python train.py --head_dim=128 --vocab_size=8192 --norm_eps=1e-05 --positions="rope" --qk_norm=true --init_std_qkv=0.0268 --init_std_o=0.00548 --warmup_steps=376 --doc_mask=true --dataset="wikipedia_en"
MLP neurons of a small language model. Each row is named by its layer, matrix (down: output weights) and neuron, and shows model dimensions 32-127. Each number is 128 + 24 x the weight over its row's rms, rounded and kept within 0 to 255. Numbers have three digits each. A neuron's up and down rows have the sign that makes its largest values positive.
A block is one neuron, or neurons of one layer that tend to fire together. Before each block is what it responds to, as a language model described it from the Wikipedia text at the highest values.

Word-initial B fragments. The letter B opening a split name or word, as in Bizet, Bournemouth and BV Cloppenburg, plus some mid-word pieces like d, ud, ed.
L2.down13:139137121131108157099132121130083114141117106133131151153148139145117115089158117121114143127150095119141136141145135136137151101127143115111158103124131105130121110138105119118153121152180075118135137108109059064131113136126161152089127138154093094135097138139142142123098142137110162160
L2.down144:135093144106122113111107121137095148209140102148137146139144129109146137094114114089135140102134096112147107114110113122121107078103138112129158135083109128120126123125111140122135125127110099075111130102148110089136158131118164120120123102120132131127148162076125120103138125146129119137
L2.down261:131124161096120155116107109135082113107123109119134157137127123161135115143152128148131117100124106096138097096090115112117141099117151114136117168099144140196067150084146068123095137121134110097148105100109119137115102096120132147119146123138123104102157150101143112126143116093130098145
L2.down701:143131126125136154106144085117104125105124109092134133117142160131139097114159108127186181152145084094111119159089116082115106092109123179153146158134101111169131149161130153143089186112130139110108154101119107104125123138154123081160116150174117129141120081121147160110149194124115138133

S-final word pieces. Word-final or mid-word pieces containing s, such as plural or verb -s (turns, fields, reduces) and name fragments (Mari-us-z, Ján-os, Matthi-as), plus "of" after daughter or Secretary.
L6.down10:106132118092132117114143151106146139111148157115088187146148128127107093137138107152130140153095076101158120162101094081124179153120102129144110104140102139116133157094136173141133127146124135106130110136123127142133167157139129123134104097136131141097141098134104126123170138080158141152

Mid-word consonant fragments. Single-letter pieces inside split names or words, mostly g or f, as in Ni-g-matullin, Gha-f-ourifard, Alto-g-ether, plus a standalone 0 before a decimal.
L3.down118:155132130158115140136171128155104140142154105147128192162152127107118140097144117157161121118094047122130146107126070115134127143176167102102135158137097182124153072102140144119089136120092118126126171138137152142110177085114126166157122097167153100146134126114079160156117116117140099134
L3.down180:126166097127132142105160122169108151125110114137169141127115095121141141134119158144138096137120124118107110135102125165098103167156088142114117166133086153105130137160133173150089100118112133087172122106122124105131146130068112120130117133128136105121132130118061151151152149184121097174
L3.down198:151106107121128097159091161108120134129106144157097140121084110086125086125128150101081126122123133141088160111151139146095123135154142118144161152128125094157154115117115177150117130166118117132135116134104139110145118151098152118120107175139120124195105111153156130135132137089116164143
L3.down241:111128165098133147153090153133118123103103076078138132154144119107119110122178097053111095132102153157158140114118128077088137112122141096136169167160147123120139136138139129108177134162158129137098103120148061145135106143115120172116084130115169101129127124126141120119131137150136102143
L3.down246:119138128087148077137116078118149132151158110137151123169106085155123095095101131086131143165129139137133126098149146146154140160132105102115099109162120138152122137133120120144127151149109117134126117116183111164162148246140134114148139136124146167117132133148105161131162141177133109137
L3.down275:113094183114131119119121132173139134091154119110158130162103171135153164125088136108112138106174148135160140157144113084175080129161105187118122094145107098097141123133132171090097157131118125114140149121112105147154132080130170107100149147131104127147132108122132108164146164114143122151
L3.down303:109116123119128111159109107144146139131143186106135142185137138124095107121123096137117136122141120146155086163119155155119156149146115113164121120155155154154111128110129129109126147098130096115114164112119140135108179177123177144108117146185104133145123108148127122143149135121092102176
L3.down351:124128111085131158125132119152133146163149101120115148134099109174121150168153101143104102105149143120099174094130120088123129098115145098114113131108144125086173112119104146118143119164141125106122143132136077140123124118126117083150125141130114109129145187150173147108108147105138180159
L3.down398:151119129103092145109135119133096171171166115123175131120140130145072116126140145102150125149137116149121114146110151145123139133091100113084114103144196099151065128161119138107101133163135113090189137116182134139120079141134133110151143115115157158126085107113122133167100140161147086126
L3.down501:114138110166132138121096108111113130072122128129148143128143120187170122131137111168147159120151173155096112108123088149148126147134127128078130166161163084163132123156109107121153141141164147118170108147086153162117138108160098145157095104137136134154151118130133145159109131075154163103
L3.down532:154131120115151084147116122105158128139076095101106126121156119135110092158123129184120128145112134153136105140153141114126121107155072091121153163144156143110125102131167111127112142171132123133115128119098133144139128119130102138100130145140122122143152123122104134135101122100123119132
L3.down571:133104149169129101141140138165114112087103174117079176075081135142129121117103151130156145140095138111120125104141132084111125118120151148131133141154105151174106118119105137152124148115126128102079141115163100118090131108103127144136133172105111139093101131148115146136158108117132162113
L3.down575:151141126139130131153119092153136129104165149120095101138118127126155168118163121114112076096153135122134145077157152100114141113104140096128124132147116110117137134108120135082127098142132104117131181145150116151158092120092154109138128127118117085124164186097146169055099157147166090121
L3.down645:110107127137120120106124142143147113158124168128124180124131135157137140145127093114127159137142117113146152113111137137205107107123097118127219147169128147103173153111124149126136146169137106100074096101082150128148147173106119117133140150131150129111139135184127108115098161121119102114
L3.down668:161098157132118124137136140124126116154140114181146147112114096139142092129150125126126105113136137130110103131129091130136138108115072131132146132164110087135110136127120101099113160138101127087165161109154145169098115096129116133109106108118135128131118154111132154131148100109108147133
L3.down695:135127138134195142106152144110155161122115170179116120109136145146116143104098142156085107124125147129144161085139131146116114145140135118157102130140123144120144099097163084109122125118141136101123167136142122139143123125142102115139125170112167133121116112177103092105168158099168163156

Mid-word consonant fragments. Single consonant pieces, mostly k, plus g, ch, f, th, inside names and rare words split into fragments, like Or-k-neys, Fo-k-ker, Kir-ch-ner.
L2.down78:167122104104095120107130125143157147232114119124113133135151145102120134144124165151116111148118190108122150118154106105127110092146125136167102115127127154137125151139163173129139117164067147110127113123108168166112163168138133113149138142147161132180130137156127110143123105142107070139
L2.down119:109089136142094156076085091133141120107107140125151132145163086107138128136104115112185148139120134098136140150109096140126150088100144136159166175141148120147138169145167104161141176180136123094139181153074124120141133118118099173175118144145134130141129157149137121151080148130117177139
L2.down189:151106087136100147084152129170151138147122141112135168120114143134144143158119130160096132113127221119114124116127120147097105107121136158169134137150134138175126128134122136118125163152075118174159111152085126176119130130116140109122142133122102138149139118110150073101135100151155099112
L2.down434:107112131119118113109157106098171134150155131102149134159123126098151149141115072111110075118138145128147128097132093112105149089142162113160108134188084104143120139120172161132122150137116111085132146099131093161098103153130157132197160099098148165141147135162119107102126118181129135117

Early mid-word fragments. Short word-piece tokens, often one letter, that come second or third inside a word split into pieces, as in Re-se-arch, Res-er-ve, Ne-g-ative, Win-s.
L6.down8:119120130140084218131117145149113166116142179143156093132144118080107110148088152111148127051145098142127115140132125107093105148124154124116149150158124119137104102149147144148094147121151125097069168143126156123167151140121135114127100133085163141181092129157140133145166092165111100126

Foreign name endings. Final word pieces closing foreign (mostly Spanish/Portuguese) names, e.g. Burgo-s, Suár-ez, São Paul-o; also a word-initial capital B (B.A., Brush Creek).
L3.down9:122125105190109126134112142140142135150105119140116137146135121135113177157140124144106099123107118143142105121133130120176114157085152131101124103088143157100129127115151120137121124162145178095122101167136147190110100118140181106152144143114118134127158121163119115062128116129143067116
L3.down77:116159143111160115115092117117170102125175127117128128141158130115154124125142128142131128127121099124153108150127120111151097136142156136113157140126100125127122097093138174136098076107158138118152155104152075161157115126131112108108146115115178139087160118104100157202098159118111132155
L3.down121:170134063141102114127186152118078122107122137129154138124115114101142178149124114110130099141140120143109136117160134117081085125139136150133128119105159116117141089138160127139166141135093121138156099168151133115111129097123141123118190114116120117090121130140125129149158098150112126167
L3.down260:113152148100111139109090134107149129177142120164112101113141122109145137120131116103128138167120159157145160132139126138098133130111104112140144128175145111137139081103101144166130119107141127107122114149072089163123112154147120130152106141120141165092131134093087149170090110116105162120
L3.down342:155139111160168113129132106115182117118151148121157169117153119162117132168143139164135150133118100101125143143102114117101134141133123114119137084109081138115119122139119134172092137112153148126124114149134067133123128111100145114120116142143157141090071125125077129099141138086098134124
L3.down370:131135098155084151129084104170104098144129158149116120118182120141163131133144112164142138132100095161139131145129130140173167114103140156120154136125102142162123102152163148108163144084136201126118171143102118149085124131141154139149125123131089155096139129104112078079114096156130157144
L3.down403:185158123172158103127118146125146090149111119172130087101127128131123097121123096111118112137097159137156108091152110165117109056123147142144174155114083101105123136113117104125108107104121170147096153135091187137131060119129123135135120140146106122115149165117108112073133120139144143150
L3.down413:139130118107117123136109105099097127099134099108088075121142087113123123126143126116105128132119074151132141126130160122134112091103159100087106140150127130128124141102109112172096102116101129128116113124137115104164146181128180096118180114146085115123129136112101163063120130129101089129
L3.down433:138118102098136127129148126112087141091120108144128144145108148122164095133091135124127116099080141149164090154158117121087149108125088117145109153132112094117131171091088118124088129162125141124105122108106179141137114150152169138123138126105110180105115173132107134130156118122143117151
L3.down434:132137105133150161107110159137113155097172127057107107077115134140110116124127137150130121134150126117103120128139152076139109175096129115136130116132141153138128107093135126137121108172115115113126090170135133125119124106126128124144151148124168145115154132116153165078107176136147130117
L3.down447:130119098102099117152141143104127145143108118106161115098124165183089096117085130115132143116178148118131119106114151123118118133120144138108096153112157163182126141180111093171155112134095118135121114138106104116115125165129140134148132116146121121100157135142125150091131121108123086130
L3.down480:137158150141165128143096145135169132094145131132126173186148148134164134149176098133103116107139094129120157107074133125167115115152112080135122133122121143095132133097117153125062143183120114110118126140136100146114140162120186112114118126101104126130124118106118125110160112153132144126
L3.down513:140105137086102136147064121142116152150111134148110115153131147166106125100084119148132099090094110142142122131118124115136139120138104124109156152104104129106164172145151156108119136160150131104126115149098127116146105107113113153125114111121087138130115111080170117121123180169096133135
L3.down584:167080117148098135094115144132057143140163123132139142150091107120151070151152147128105121128138125157103138149163130140146115098142108128164146152123124157136106102140087137168137132092143124101102113107166107093144108108133201096125113119164139107120139151107122113147098113100149146146
L3.down672:104111122101128144102139141116132149140164185140116122137131124111166118122127145174121150095088135148183139132148133108094082127186062146131124121120134170141093084133114121131119112097096148111131137155107129092104124129157134148106093107130157106106153143126092126128113142100127129148
L3.down688:123134094143128067137148119156105130076147186121121172126075097119108112142099157129092177125114186135176101155097164154120148135133111145121142185092114145145137131109139096110124073139102168106156108136115137146110118140130131127116153161136123079103171096122133161133125157123163106117